config = dict(
    hidden_size=256,
    head_dim=128,
    norm='layernorm',
    norm_place='pre',
    init='normal',
    init_std_up=0.04,
    init_std_down=0.0,
    lr_mult_down=3.0,
    warmup_steps=200,
    decay_fraction=0.889,
    train_tokens=313500000,
    max_steps=9568,
)
MLP neurons of a small language model. Each row is named by its layer, matrix (up: input weights) and neuron, and shows model dimensions 64-191. Each number is 200 + 40 x the weight over its row's rms, rounded and kept within 0 to 999.
After each neuron's rows, "fires after" lists the tokens most often just before its 100 highest values on Wikipedia text that the model never trained on.

L3.up473,203,174,217,200,310,176,189,181,207,285,192,245,291,222,165,208,163,199,163,206,226,196,238,195,271,180,159,241,153,203,213,229,227,242,251,240,312,253,276,206,175,221,204,197,128,234,219,167,228,225,186,176,198,196,159,117,198,189,194,220,243,265,187,215,183,165,203,151,241,199,227,228,216,189,206,206,183,204,259,232,119,198,251,208,249,166,139,197,212,89,225,176,181,175,194,185,230,163,206,197,243,132,207,115,160,151,142,248,229,247,127,183,147,186,135,202,209,261,139,217,171,182,146,148,266,220,163,147
fires after: "es", "ers", "s", "a", "e"

L4.up970,168,211,208,97,211,227,259,177,230,135,160,231,248,133,255,254,229,169,175,185,198,250,192,172,255,120,211,224,158,151,185,187,197,179,149,208,163,209,240,112,167,206,248,152,181,241,179,198,183,183,172,232,168,176,161,244,127,254,107,239,171,181,191,240,180,213,224,105,192,227,170,247,198,251,188,287,193,119,185,205,172,132,241,244,232,222,226,211,234,163,144,128,95,162,169,209,218,229,252,202,152,189,176,211,204,223,171,193,196,185,148,176,128,264,257,268,216,233,269,174,223,170,222,241,218,146,283,259
fires after: "on", "n", "in", "ing", " I", " St"

L3.up598,177,254,244,186,189,211,194,157,205,87,195,189,214,269,207,235,169,248,214,158,148,205,224,177,199,203,247,205,258,164,244,206,250,233,148,249,243,177,187,172,190,215,282,186,239,220,271,221,170,189,118,256,141,216,224,220,198,207,232,160,227,156,274,224,192,210,272,207,164,213,93,254,257,152,190,255,221,238,178,157,231,167,119,132,235,260,280,197,199,247,165,207,179,150,151,248,226,234,112,197,184,134,214,259,187,209,231,221,246,180,223,201,177,217,134,175,208,278,158,198,204,250,187,165,189,184,221,188
fires after: "on", "s", " on", "n", "f", "c"

L2.up985,208,156,220,177,254,216,166,188,78,159,212,150,239,152,199,218,236,208,229,238,184,172,162,271,187,209,176,151,193,140,238,255,304,250,186,215,146,207,224,139,186,175,160,157,138,227,195,229,75,179,186,218,260,197,209,175,231,138,227,191,225,288,175,162,272,264,143,226,215,191,223,209,129,230,152,170,154,188,236,201,222,229,241,206,244,169,278,215,189,196,196,142,196,174,171,150,162,181,256,217,168,189,230,180,241,207,237,221,240,164,220,257,167,186,251,240,159,210,249,219,264,201,106,196,287,184,158,202
fires after: "t", "en", "ant", "c", "ord"

L5.up656,196,310,214,212,233,206,223,150,222,112,202,184,190,201,221,206,126,169,163,165,209,197,188,135,254,234,140,212,217,212,257,165,163,191,187,237,230,217,176,228,161,189,180,235,217,244,158,183,175,256,274,192,254,179,224,185,172,241,229,146,180,215,152,214,240,172,221,178,168,237,316,210,230,200,205,228,233,199,196,164,193,191,245,259,192,219,181,138,221,260,182,164,197,137,269,242,149,185,233,138,223,204,269,183,162,204,202,208,240,159,204,195,183,167,221,209,242,240,260,230,231,191,241,283,146,155,159,164
fires after: "at", "ap", "or", "n", "d", "id"

L7.up697,192,237,164,221,224,254,133,144,147,160,151,220,202,209,233,251,261,172,198,261,211,168,203,200,154,188,207,212,146,177,216,194,209,210,244,236,182,173,128,228,208,229,150,176,222,169,173,194,190,183,221,162,191,217,228,106,198,156,237,274,185,214,281,261,120,201,97,186,179,122,173,160,211,129,197,263,183,227,241,200,214,155,205,197,182,203,176,240,223,196,196,127,176,152,177,206,229,254,153,226,242,215,219,298,192,147,204,198,163,230,183,191,207,201,238,145,227,161,143,152,183,207,174,144,261,166,185,221
fires after: "d", "t", "p", "k", "s"

L3.up317,176,198,214,291,133,245,184,266,192,241,236,157,218,209,172,192,239,249,193,180,195,180,244,162,201,206,221,174,249,193,211,178,173,219,183,178,239,142,227,158,206,190,238,196,149,265,294,159,191,151,160,265,167,185,246,169,127,163,246,187,214,211,253,246,216,196,155,140,259,251,245,232,240,191,202,192,207,121,186,207,183,191,189,160,167,211,299,260,227,184,210,233,190,116,222,207,245,251,282,197,170,164,220,221,200,182,232,177,240,161,244,217,135,182,161,135,204,238,185,232,165,287,199,193,170,137,177,192
fires after: " on", " ", "n", "E", "on", "W"

L5.up191,171,234,157,189,137,188,157,204,238,232,217,138,214,210,171,237,152,211,212,220,107,166,248,204,217,192,257,214,211,224,166,147,231,197,181,220,227,111,241,213,207,176,223,313,169,179,157,183,121,268,200,211,171,145,152,191,248,172,205,75,200,236,213,123,240,234,252,236,188,303,226,185,171,156,204,203,156,162,205,242,269,196,269,206,229,230,170,153,204,243,206,262,246,232,206,204,152,174,123,206,163,156,230,224,221,213,234,178,227,236,188,271,231,248,272,214,202,196,172,132,262,192,151,219,183,211,216,170
fires after: "c", " re", "at", "ig", "ur"

L2.up604,175,120,124,172,190,167,175,203,176,259,253,206,295,177,247,218,135,181,207,261,236,208,256,164,204,185,195,144,177,202,196,186,199,192,195,156,208,186,228,232,197,150,194,233,213,174,224,232,203,290,178,231,138,153,211,238,179,250,230,223,228,182,217,198,243,174,177,276,150,183,234,179,189,248,204,208,200,151,168,163,209,170,238,249,153,129,220,197,223,236,189,101,198,199,235,238,238,202,146,235,188,285,194,195,118,258,264,138,212,166,145,258,166,241,243,200,194,186,198,237,158,160,231,253,239,161,252,219
fires after: "i", "in", "ã", " R", "or", "ri"

L4.up940,119,321,264,231,226,180,228,231,189,120,219,234,181,198,251,135,204,153,223,163,228,165,268,222,205,263,255,152,178,217,185,236,201,180,250,273,195,198,209,217,203,183,189,274,169,203,226,177,208,173,145,176,142,232,275,193,267,247,268,239,181,179,215,206,190,245,223,175,183,236,215,215,166,160,230,211,195,220,212,95,201,220,223,234,150,198,92,219,184,150,186,152,195,238,229,141,187,169,213,213,223,227,265,250,209,243,236,254,214,152,123,221,271,212,162,207,199,232,178,264,239,91,205,186,203,185,193,207
fires after: " Un", "ar", "un", "at", " k", "as"

L3.up328,189,163,75,231,206,220,240,167,212,152,207,191,141,228,238,138,282,216,201,238,197,172,193,138,180,162,236,136,195,232,261,210,189,177,193,210,121,219,137,255,173,269,267,199,164,267,256,213,273,187,205,194,191,265,280,202,218,183,180,262,238,215,256,273,172,242,168,190,177,200,134,208,156,176,209,182,286,234,278,192,239,227,256,232,198,200,285,205,174,149,232,193,142,200,135,227,194,201,196,190,212,224,242,144,207,114,238,237,146,231,173,170,197,151,205,163,199,228,160,199,168,167,196,242,259,221,237,215
fires after: " as", "r", "d", "s", "g", "c"

L9.up516,243,143,201,152,259,184,220,124,181,233,184,186,160,116,240,237,214,239,194,231,185,278,228,170,205,227,209,249,203,223,186,175,151,174,255,143,173,160,242,231,172,202,188,194,205,152,249,185,138,167,177,250,210,205,238,164,106,219,213,135,152,220,252,167,184,257,177,240,171,163,217,240,171,175,163,240,233,114,289,172,229,190,227,229,111,214,188,221,179,237,169,268,143,155,164,197,207,226,209,191,239,181,266,173,264,212,203,147,153,189,267,244,175,135,206,136,225,212,186,207,220,211,165,189,220,210,200,116
fires after: " ", " or", " be", " g", "es"

L5.up283,202,196,204,133,199,254,149,205,138,211,127,198,138,213,257,148,227,235,234,199,125,191,257,208,152,214,256,201,181,183,223,180,214,227,194,102,210,178,160,209,187,213,169,197,264,221,179,226,207,139,148,188,169,206,183,195,198,190,254,237,163,240,188,256,255,238,146,138,157,167,156,211,192,223,239,216,238,273,88,197,214,131,136,181,193,231,228,124,247,229,188,182,146,190,196,234,190,182,256,243,172,143,256,259,230,207,213,186,257,186,214,215,153,254,196,208,181,152,275,217,206,128,118,220,220,212,208,258
fires after: "e", "ir", "a", "ac", "t", "i"

L2.up700,276,158,101,165,168,181,270,204,239,186,121,205,177,206,224,215,239,249,220,141,223,195,261,234,260,208,226,172,172,256,239,197,227,175,212,155,265,183,176,156,192,166,159,215,230,213,93,243,186,209,209,144,216,192,243,210,188,193,163,222,245,178,238,220,274,166,223,254,183,204,203,150,135,125,312,203,234,208,136,180,213,227,194,194,181,207,238,125,230,155,204,265,157,154,279,176,172,182,183,229,219,242,233,201,136,220,206,207,288,231,183,194,278,248,186,214,208,197,187,235,229,214,162,239,241,152,191,181
fires after: "at", "h", "c", "oc"

L4.up744,196,166,250,200,179,208,141,180,260,277,222,195,239,234,175,211,255,218,205,181,187,137,87,129,244,181,229,166,198,216,227,182,254,119,155,234,163,110,206,233,245,182,223,216,214,202,230,257,212,209,105,228,175,196,172,164,219,184,201,184,167,230,147,197,238,254,272,215,172,226,162,160,231,227,256,185,213,202,168,200,224,260,243,171,136,230,240,199,212,240,232,235,234,271,276,201,149,163,197,210,213,159,236,246,182,227,200,206,254,213,221,221,272,274,254,171,205,217,252,188,220,149,234,138,223,237,166,99
fires after: " p", "at", "p", "c", "f"

L3.up618,236,211,173,162,185,167,200,199,224,172,164,201,206,215,213,176,194,278,276,257,201,200,202,224,227,163,197,262,176,221,254,193,227,191,164,254,316,190,255,163,171,122,192,241,130,270,190,204,263,179,169,218,196,178,175,177,142,155,251,109,196,184,204,208,206,173,164,212,143,197,165,199,248,123,195,217,171,210,214,226,236,172,191,237,143,249,233,185,208,206,193,173,210,238,180,202,234,218,158,199,140,128,157,174,226,192,206,288,226,174,151,197,222,238,130,134,230,250,175,251,187,239,145,220,182,172,257,164
fires after: "n", "h", "in", " R", "j"

L9.up792,213,153,151,281,157,106,272,183,181,176,235,225,253,198,198,179,221,228,223,135,186,201,213,193,199,142,231,194,219,173,159,166,159,211,200,225,191,188,260,168,129,209,224,140,184,219,220,126,227,190,243,285,180,163,187,168,91,239,158,146,205,174,220,160,189,213,285,201,198,145,270,257,174,158,134,219,284,164,219,223,209,263,208,161,230,174,124,178,183,168,234,218,174,195,212,204,252,230,203,248,135,216,189,204,236,250,178,205,135,218,212,229,196,122,266,182,162,147,156,157,192,194,204,203,179,181,175,143
fires after: " ", " |", "al", "e", "t", "es"

L4.up189,212,176,176,153,153,222,193,89,205,117,172,239,220,148,190,212,175,197,208,231,271,225,215,145,212,181,187,208,234,176,254,174,144,239,181,174,307,201,287,205,211,104,141,198,199,302,221,294,204,178,185,203,238,155,135,207,190,208,197,172,212,117,181,203,258,175,197,187,193,155,206,196,156,168,261,235,196,171,182,130,179,133,211,267,209,239,198,235,179,206,134,219,241,213,196,170,208,168,194,202,220,210,208,179,167,302,215,194,262,102,222,252,161,231,231,235,235,290,296,222,189,184,224,258,151,183,248,233
fires after: "in", "ot", "at", "i", "n", "x"

L4.up873,246,222,153,173,248,232,162,150,162,240,180,257,200,197,113,233,185,199,192,165,180,170,157,195,216,185,165,195,248,240,229,160,177,250,289,237,292,234,250,196,265,190,147,297,221,211,106,205,242,164,271,148,163,142,186,202,239,175,266,211,190,225,256,187,177,212,248,62,232,168,190,155,228,208,275,229,178,207,173,172,178,228,186,209,198,178,238,203,218,199,198,114,196,320,237,178,230,221,227,194,230,158,175,183,173,171,151,193,205,293,182,196,185,212,255,112,206,172,220,153,174,160,204,137,239,144,132,232
fires after: "a", "s", "o", "os", "id"

L5.up930,251,127,153,203,259,198,133,226,249,135,150,232,118,219,202,171,257,212,249,278,174,165,248,213,169,252,182,170,211,205,172,178,153,198,117,201,242,180,247,248,196,133,157,152,190,168,210,193,255,173,205,204,231,187,294,173,170,218,154,263,197,165,153,198,276,182,190,175,257,238,177,202,146,192,150,197,244,198,159,253,199,201,130,238,181,190,203,232,248,245,219,134,204,224,221,199,251,273,235,231,145,200,189,256,272,190,231,205,256,113,213,240,101,204,174,178,203,187,215,141,150,199,176,200,181,210,270,236
fires after: " m", "a", "im", "d", "t", "m"

L2.up881,181,201,219,238,237,220,154,221,111,151,218,109,148,219,198,178,218,179,232,199,226,284,167,209,218,178,261,198,183,193,259,150,165,204,174,224,185,108,186,204,235,286,97,152,229,230,196,211,181,160,178,119,191,196,196,150,270,206,165,218,159,239,230,250,218,224,170,83,223,80,193,236,229,196,145,243,245,198,171,143,190,124,166,144,176,238,208,232,226,183,248,198,186,143,233,231,191,168,227,185,242,249,233,256,273,265,200,195,204,258,195,221,214,218,202,155,208,202,189,291,184,260,188,223,183,175,175,167
fires after: "ar", "k", "d", " B", "B", " K"

L2.up149,193,204,207,234,162,256,148,201,139,121,251,142,115,103,207,146,217,186,181,229,226,219,232,230,202,168,161,185,212,265,154,202,138,195,157,250,188,215,147,219,151,221,233,212,96,177,240,234,237,262,157,179,197,238,152,203,286,241,203,200,202,176,184,234,217,173,234,137,194,180,250,194,136,154,230,145,209,213,217,196,200,277,260,144,149,234,159,164,243,224,203,125,246,179,243,176,207,207,205,184,218,245,184,161,263,230,209,253,152,217,168,231,244,209,149,228,272,224,151,274,225,231,184,211,195,179,189,228
fires after: "et", "b", "all", "at", "ab", " k"